config.yaml
num_key_value_heads: 4
hidden_act: "silu"
positions: "rope"
rope_theta: 10000.0
rope_fraction: 0.25
attn_scale: 0.125
bias: "all"
learning_rate: 0.00855
lr_head: 0.00932
max_grad_norm: 0.5
schedule: "wsd"
decay_fraction: 0.656
MLP neurons of a small language model. Each row is named by its layer, matrix (up: input weights; down: output weights) and neuron, and shows model dimensions 64-127. Each number is 128 + 32 x the weight over its row's rms, rounded and kept within 0 to 255.
Before each neuron's rows, "fires before" lists the tokens most often just after its 100 highest values on Wikipedia text that the model never trained on.

fires before: "t", "an", "ace", "k", "m", "ay"
L4.up514 [164 161 164 118 163  68 168 118 180 117  87 116 134 193 166 113 118 143 111 136 137 144 157  93 166 197 131 175 138 142  82 149 145 151  87 125 102 142 102 101  80 101 139  81 149  56 127 133  72 166 142 100 142 118 172 136 109 182 117 143  68  70 136  52]
L4.down514 [153  76 104 138 127 151 130  82 175 153 124 125 132 187 130 109 154 229  62 138 148 190 127 140 135 112 139  36 177  86  94 125 124 133  80 110 134  76 113 106 105 101 164  99 113 138 151  86 139 131 121  94 126 124 154 127  96 181 111 148 118 135 176 135]

fires before: "ed", "s", "ing", "ic", " the"
L7.up595 [185 146 141 202 182  54 120  74 133 146 152 208 156 167 177 168 150 179  76 133 124 136  97  88 127 100 128 167 173  81  81 108 142 126 108  67 106 162 112 155 134 127 139  86 135  83 152 153 167 119 136  95 102 176 170  83 167 138 108 139 122 113 147 121]
L7.down595 [143 133 165  87 135 106 103  89 170 161 125 143 106 163 113 134 184 170 144 139 101  89 109 130  99 102  70 177 117 108 118 100  89 109 166  47 113 117 166 131  95  81 119 148 120 124 240 166 135 120  80  91  82 122 135 103 118 149 136 116 159 172 118  85]

fires before: "\n"
L7.up692 [144 129  96 160 106 164 119  93 160 137 124 163 181 163 173 180 113 175  68 163 123 120  90 164 167 111 111 102 149 109 168 160 139 146 123 127  78 141 148 124 188  93 137 123 129 112 133 179 175 138  97 106  84 136 169  85 126  65 132  93 153 143  72 103]
L7.down692 [ 28 100 127  83 239 132 190 174 173 156  85 188 128  72 126 138 133 163 131 173 138 107 156 112  94 117 127 126 118 160 139 119 107 136 140 145 189 164 100 102 160 200 179 134 126 181 137  83  99 107 182 108 138 121 134 171 157 139 115  73 135  75 125 132]

fires before: "ed", "es", "ing", "en"
L9.up361 [135 159 184 162 170 107 106 132  87 169 154 119 170 186 152 133  95 105 151 101 163 123  79 138 138 128 181 154 168 137  53 123 113 158 131 130 151 161 182 141  82 122 141 125  95 113  67  77 143 216 126 120 116 144 142 125 152 133 142 101 111 186 130 135]
L9.down361 [155 149 113  78  92 102 190 130 132 182 115 224 111 124 123 168  81 116 123  73 114 132 153 114  83 109 129 127 124  45 111 139  99 139  83 162 153 154 115 140  77 126 137 137  89  83 176  91 150 241 131  92 110 103 112 152 131  84 114 119 129 182 122 135]

fires before: "ct", "et", "i", "am", "on", "ember"
L5.up843 [166 106 157 112 123 140 126 134 140 129 128 106 132 162 109  96 127  70  70 146  74 117 194  84 122 134  81 118 124 169 119 146 156 171 146 114 136 119 138 141 139 144  95 112 114 136 132 184  48 122  84  50 137 130 150 159 103 162  96  91  83  97 108 137]
L5.down843 [119 172 162  91 142  46 152 139 127 160 105 124 100  64 108 124 162 145 148 138  88 145  86  67 179 173  76 149 106  55 134 165 118 116 104 116 133 143 122 119  96 126 123 157 185 171 113  74 145 119 166 133 120  76 114 120 183 126 128  74 100 181 164 141]

fires before: "ed", " be", "ent", "ing", "es"
L8.up763 [101 172 122 139 144 175 135 116 123 173 102 165 157 104 114  99 122 102 136 161 126  98  83 191 122 118 105 143 177  90  85 166 116 107 134 147 159 151  72 141  96  54 132 131 139 197 126 146 112 116  99  75 125  91 103 130  58  98 146 114 128 128 112 132]
L8.down763 [105 124  96 111 125  64  18 137 123 207 124 170 144 165 125 100  99 153 139 127 110 164  61 114 101 151 174 144 160 140  76  74 130 129  96  92 126 122  74  69 132 110 155 116 104  94 161 135  85 169 152 110 133 137  74  99 107 115  80 104 106 135 157 153]

fires before: "ed", "e", "ing", "en", "es", "i"
L8.up234 [154 102 174 125  96 128 159 175 122 101 196 145 116 133 141 105 139 109 170 164 100 127 104 137 139 168 126 145 158 138  67 181 123 151 165 157 182 163 149 109 116 141 155 148 111 156 135 114 139 131  99  93  91 104 134 117 116 147 129 132 115 126 121  64]
L8.down234 [142 206 208 120 139 133 112 189 122 137 149 118 153 130 177 167  97 125  91  82 130  82  90 109 145 129 120 152  65 144  91 123 197 102 142 115 141 103 120 158  35 184  84  71 112 114 129  81 117  92 140  71 138 151 126 109 145  95 142 107  95 135 179 152]

fires before: "ed", "n", "s", "es", " not", " to"
L9.up506 [134 114 141  52 184  64 178 154 103 118 169 179 121  93  78 125 112  83 164 129 165  81 108 174  76  97 102 145 172 117 134 191 107 147 122 112 146 162 142 116 111 107  90 124 118 219 124 106 133 174 139 180 132  82 134 104 126 140 154  65 136  81 176  97]
L9.down506 [ 93 147 111 135 135 110 115  91 102 176 166 182  72 125 113 173 148  91 125 169 129 117 121 118  70  92  97  91 131 105 139 107 163 110 191 167 145 110  78 171  98 119 133 120  84 133 141 156 129 167 119  57 122 116 150 103  89  69 129 146 158 163 224 159]

fires before: "ican", "en", "ic", "{", "em", "a"
L4.up415 [122  98 122 151 127 153 189  63 148 165 154 146 153 117 159 177 100  85 195 143 174 115  87 184 159  96 152 141  95 157  82 144 180 117 125 169 129  89 165 115 106 155 114 112 116 176 117 142 139 133  97 120 124 137 120  62  77 119 158  85 130 114  48 145]
L4.down415 [111 136 152 134 124 165 142 126 137 106 161 124 141 138 152 167 169 108 169 100 146 122 148 135 171 111 105 146 108 116 157 112 237 192  33  64 124 109 152 135 111 137 156  89 129 146 123 135 152 140 105 174 170 116  46 102  97 120  96  74 113 142 102 136]

fires before: "ame", "ember", "m", "f", "a", "ound"
L9.up507 [ 81  90 194 129  89 122  62 152 140  99 126 145 135  76 107 100  80 121 116 181 141 128 182 154  92 125  89 118 117 108 113  63 143 146  93 109 134 135 140 108 176 126 160 163 119  92 110 172 100 145 140 153 129 206 181 131 161 149 131 132 127  62 117 155]
L9.down507 [147  94 127 122 172 170 154 151 155 145 156 170 144 142 144 141 122  95 127 112 188 167 122 155 122 131  94  81 150 108 107 127 136 179 141  88 152 106 125 131 127 157 108 177 120 148 131 128 125 149 102 142 107 108  80 142  97 146 154 120 113 173 122  95]

fires before: "ian", "a", "ia", "m", "y", "es"
L9.up644 [183 139 176  84 119 147 106 179 176 111 183 144  93 104 148 143 130 178 129 157 173 157 124 154 116 104  83  80 108 108 118 112 102 191  88 110 141 103 177  95 217 170 133  93 136 121 203 123 103 103 146 122 164 146 172 136 138 133 138 102 141  98 176 153]
L9.down644 [152  51 139 132 103 162 186  73 109  84 137 161  76 211 140 161 185 134 128 115 119 171  85  98 142 183 172 146 108  76  75  66 108 191 169 159 135 143 152 156 107 145 118  84  99 141 127 101 126 112 146  83 125 150  86  78  91 129 163 101 148 150  46 152]

fires before: "e", "ed", "ion", "s", "es", "ing"
L7.up158 [105 122 111 147 160  74 165 155 167 156 124 139 119  84 152 105  79 141 104 177 138 132 126 129  93 159 108 126 109 107 101 187 156 135 100  51 120  86 116 118 122 146  58 123 122 189 172 123  85 116 142 186 107 139 181 138 104 104  74 116 151 137 147 152]
L7.down158 [157 132 155 168  56 132  95 106  79 157 142  78 144 146 129 167  84 117 112 147  75  64 112 167 104 126 185 141  85  94 190 115  82 184 153 146 146 106 114 128 171 160 114  90 129  96 170 109  98 137 111 165 109 110 128 114 104 102  85 127 159 201 135 135]

fires before: "er", "a", "ad", "z", "m", "t"
L8.up66 [101 140 153 161 128 152 153 121 126 191 161  97  89 221 129 105 126 175 142 127 156 117 145 116  52 124 126  94 132 152 106 152 149 180 149 105 118  63 108 113  77 142 139  69 145 160 125  82 140 114 137 107 168 126 169 107  82 151 115 149  58 132  83  89]
L8.down66 [117 145 157 138 130 156 157 106 144 188 167 142 108 113 128 120 142 140 180 204 166  75 121 167 173 133  83 115 118 168  79 110 138  69 100 141 115 149 117  64 118 112 163 198 142  95 133 110 118 103  67 157 130 138 148 100  93 151 144 131 155 124 132 100]

fires before: "ican", "ic", "ia", "in", "at", "t"
L7.up214 [ 63 198 100 150 103 106 166  83 104 153 170 188 127 130 114 119 157  98 159  63 174 129 118 196  88 111 144  86  94 112 200 123 128 138 113  86 177 138 180 164 173 144 122 163  76 132 113 101 116 114 126 134 127 188  98 103  86 170 166 159 116 118  93 177]
L7.down214 [124  97 129 121 104 147 184 115 126 123 129 135  99 147 138 176  64 134 150 115 113 160 135 180 118 187 133 173 122 182 125 138  81 148 107 196  73 122 173  57 137  18 116 109 145 125 131 123  96 196 136 121 180 141  67 154 150 121 179 102 108  93  86 123]

fires before: "ed", " the", "e", " in", "s", "es"
L9.up138 [101 179 128 157 127 117 125 145  28 138 112 166 134 103 140 139 118 147 114 146 113  92 156 182 106 122 103 149 132 169 122 168 108 197 112 166 101 213 133 113 120 126 134 122 111 115 153 137 175 168 157 128  91  91 174 193  90  98 108 164 126 127 158 130]
L9.down138 [ 66 122  84 140 150 121 136 199 101 153 117 169 133 168 132 158 157  96 117 130 131 122 142  93 116  86 130 110 117 117 143 143 178 145 138 111 157 208  80 120 133 130 134 104 107 136 176 138 121 152  88  83 111  57 114 144 136 150  59  91 132 168 225 149]

fires before: "ous", "e", "ed", "ent", "ar", "iv"
L5.up487 [122 109 112 140 119  84 141 173  56 133 107 139 156 208 127 169  94 156  64 156 161 121 146 113 145 129  81 113 127 149 162 109 175 100 177  62 132 152 117 159 113 130 142 131 111 162 144 130 150 130  76  98 116 158 111 136 143  93 123  93  40 188 147 159]
L5.down487 [123 149 174  93 159 177 116 112 190 127 149 126 128  90  83 167 146  79 183 116 150 143  74 185 149 156 100 147 160  92  86 120 121 119 162 116 122 121 145 157 152 158 144 154 172 149 150 148 148 122 155 131 100 114  84  74 111 101  85 170 151  83 110 127]

fires before: "\n", "b", "pt"
L8.up544 [178 101 122 124 160 109 150 109 148 145 165 147 137 167 137 184 116 130  79 124 148 131 167 206 203 147 135 140  85 111 177 127 101 112 133 121 143  90  72 161 134  75 102  69 158  67 137 156 146 137  97 180 109 161 198  95 152 104 126 110 174 128 115  37]
L8.down544 [127  86 153 130 166 147  95 106 145 128 153 113 132  61 132  92 119  65 146 106 172  17 148 141  54 129 144 131 140 131 188 103  87 167 104 112  65 111 105 142 124 169 108 144  99 162 129 149 113 144 115 114 137 101 144 138 149  48 129  95 154 127 183  88]

fires before: "el", "et", "en", "x", "am"
L7.up774 [120 136 169 173 120  90 161 163 128  61  82 140 178 124 129 104 133  90  82 239  83 105 153 141 118 138 129  90 124 193 110 202  92 117 158 119  88 114 118 160 106 154 127 135 168 123  83  93 110 124 144 108  68 130  90 135 117 153 134  95  91 109 134 113]
L7.down774 [105 127 119 122 172 123 190  99  98  64 164  92 138 129 119 110  99 180 141 168 118 152 160 147 112 118 137 123 124 141 214  86 129 110 148 156 124 128 141 117  82  93 104  80 123 109 106 189  86 144 104 119 112  97 141  92 175 178 123 136  35  99 118 138]

fires before: "ed", "p", "i", "m", "ial", "es"
L9.up188 [178 122  99 173 130 109 100  93 115 173 148 121 121 129 110  98 121  94 161 179 134 140 157 105  55 142 126 126 221 127  67 187  93 172 127 143 134 170 150 147 182 165 153 133  66 121 170  63 169 128 145 145 107  84 214 178 129  82 135  80 112 150 140 117]
L9.down188 [140 125 129 122 171 165 160 126  88 170 145 152 125  97 163  81 101 117 161 172 123 146 112 186 161 134 132 112 109 148 100 137 157 150  88 123 152 134 109  93 129 175  66 122  87  98 134 115 109  83 115 117 110 149 118 119 113 158 145 120 108 171 160  99]

fires before: "es", "ing", "el", "e", "en", "ent"
L9.up592 [159  98 133 121 178 156 122 133 146 101 141  78 119 155 107 156 126 143 109 124 198 122 157 122 126 127  92 106  89 156 100 120 127 153 159 112  30 157  91 143 136 135 128 114 111 102  86  87 153 153 138 109 126 140 100 144 136  82 131  87  96 114 138 117]
L9.down592 [ 71 163 116 129 107 153  97 133 107 161 208 183 123 123 200 110  86 160 121 175 145 170 153 128 120 126 109 133  91 133  86 100 136  92 113 120 146 112  83 156  86 123  83 136 161  77  76 138 152 132 155 123 160 117 109 111 168 121  77 155 103  90 101  78]

fires before: "er", "es", "ed", "al", "th", "b"
L7.up70 [158 154 154 155 162 107 143 179 125 148 208  89 114 170  93 173 103 130 136  86  84 136 152 146 173 106  96 186 168 129  66 101 158 124 168 141 182  98 152 116 151 134 104 107 125 127  89  85 118 132 221 124  99 129 217 125  92 155 147 123  81 140  99  88]
L7.down70 [136 131 104 155 124  83 144 195 113 132 219 160 104 146 147 184 111 141 162 171 150 129 184 147 165 165 116 142 108 151 105 178 138  78 104 131  65 133 141  87 110  72 138 114 133 177 147 116 155 150 100 172 181  99 113 153 101  71 104 140 130 100 125 142]